From a checkpoint of a small transformer trained on Wikipedia: rotary positions.
MLP neurons of a small language model. Each row is named by its layer, matrix (down: output weights) and neuron, and shows model dimensions 112-175. Each number is 200 + 40 x the weight over its row's rms, rounded and kept within 0 to 999. A neuron's up and down rows have the sign that makes its largest values positive.
A block is one neuron, or neurons of one layer that tend to fire together. After each block is what it responds to, as a language model described it from the Wikipedia text at the highest values.

L10.down389,223,221,224,211,178,179,220,234,178,177,267,267,256,242,193,130,178,219,179,212,212,130,168,211,255,243,236,147,186,184,256,269,206,242,203,244,140,217,154,151,239,231,229,138,180,208,172,172,217,195,170,258,198,178,170,184,255,144,212,120,153,188,209,237
L10.down644,176,199,176,186,242,205,194,200,194,213,176,244,190,232,164,140,190,179,191,277,261,218,152,167,234,267,259,114,206,155,235,170,207,180,197,197,231,225,183,168,164,256,223,173,229,151,198,219,177,214,197,225,242,212,169,183,177,249,189,170,238,204,232,215
L10.down969,207,239,209,209,172,222,191,165,173,180,248,244,230,249,226,199,183,266,217,159,222,177,201,171,242,252,229,147,247,197,148,241,156,249,179,126,156,256,247,164,145,255,194,285,192,222,155,182,177,221,220,222,267,223,178,215,166,215,263,239,256,191,134,233
L10.down1016,275,168,267,135,180,176,175,218,256,223,173,207,233,204,194,166,178,222,177,253,215,190,204,143,236,184,206,199,217,123,200,242,242,268,179,175,180,204,206,162,228,187,144,152,145,271,280,143,206,176,225,181,190,277,171,211,262,166,147,258,198,316,130,190
Lists, tables, infobox entries

L7.down619,256,216,173,161,214,208,176,272,232,143,221,249,224,250,181,237,255,139,179,316,166,238,145,193,144,122,213,177,155,241,171,194,188,204,192,181,173,164,197,190,115,231,177,222,228,216,222,252,213,219,216,107,197,236,224,98,141,238,240,133,192,138,254,236
Separator or unit after numbers

L6.down200,159,186,240,252,187,163,177,224,200,184,152,219,217,141,143,106,256,197,214,103,191,207,123,212,228,206,124,201,187,262,230,125,214,212,164,124,188,152,202,106,157,281,267,165,279,214,209,206,220,216,196,155,248,204,152,224,265,164,231,273,195,249,147,251
L6.down289,231,149,170,222,241,139,256,229,203,152,116,168,260,180,214,129,247,158,224,165,244,178,185,216,149,250,197,189,202,220,124,204,257,147,178,155,174,213,273,191,202,208,201,169,221,235,226,254,179,173,203,135,224,222,200,197,281,185,206,318,199,234,230,175
L6.down423,211,226,236,275,163,168,166,201,172,139,210,233,211,182,202,205,254,191,189,143,180,285,195,296,217,207,141,260,198,204,199,219,192,334,186,166,147,164,250,204,175,222,215,175,194,269,210,219,163,174,165,146,191,259,161,220,180,184,210,228,218,211,239,195
L6.down499,180,144,200,178,231,173,217,176,194,213,185,159,148,190,225,278,181,264,263,192,264,248,170,256,177,216,208,195,170,210,241,204,208,236,187,169,165,149,210,257,209,222,221,164,185,148,193,262,207,167,235,181,197,140,276,203,134,149,157,199,164,196,233,177
Year in dates

L6.down275,137,176,208,141,232,254,239,236,187,179,180,208,227,236,209,236,222,225,166,184,168,210,239,256,212,236,287,177,188,181,216,163,246,206,170,184,136,184,270,141,134,228,320,186,200,223,233,277,218,127,130,244,218,208,188,172,207,244,217,255,112,180,121,165
L6.down492,189,209,112,199,231,230,187,296,221,233,153,181,216,240,167,200,161,280,274,203,192,155,218,212,265,165,156,219,157,132,242,168,213,192,125,165,210,239,221,183,241,225,264,142,251,168,115,178,231,156,249,258,168,216,211,191,160,212,258,128,207,230,203,257
L6.down562,152,171,165,262,205,165,228,212,219,268,132,243,181,236,190,189,249,136,180,236,221,280,164,229,179,214,173,254,174,187,186,100,192,211,127,176,165,141,194,185,201,182,243,214,207,255,173,192,156,165,223,174,203,284,150,190,173,252,145,169,199,221,119,236
L6.down917,192,157,222,190,192,132,148,215,171,200,178,224,164,195,221,276,189,299,183,172,179,296,250,280,140,224,247,148,215,174,226,244,206,241,155,187,158,189,178,266,184,180,194,201,240,189,256,235,237,224,176,171,244,181,187,192,248,155,177,255,306,201,228,189
Table separators after numbers

L7.down1015,239,299,202,219,160,260,268,190,191,149,217,241,152,196,160,197,266,199,222,177,202,147,236,231,196,195,262,158,188,246,173,129,225,194,191,240,172,235,157,190,208,237,327,184,210,122,226,219,208,247,231,263,186,188,252,159,167,141,166,168,174,120,161,315
Parenthetical years and mid-word pieces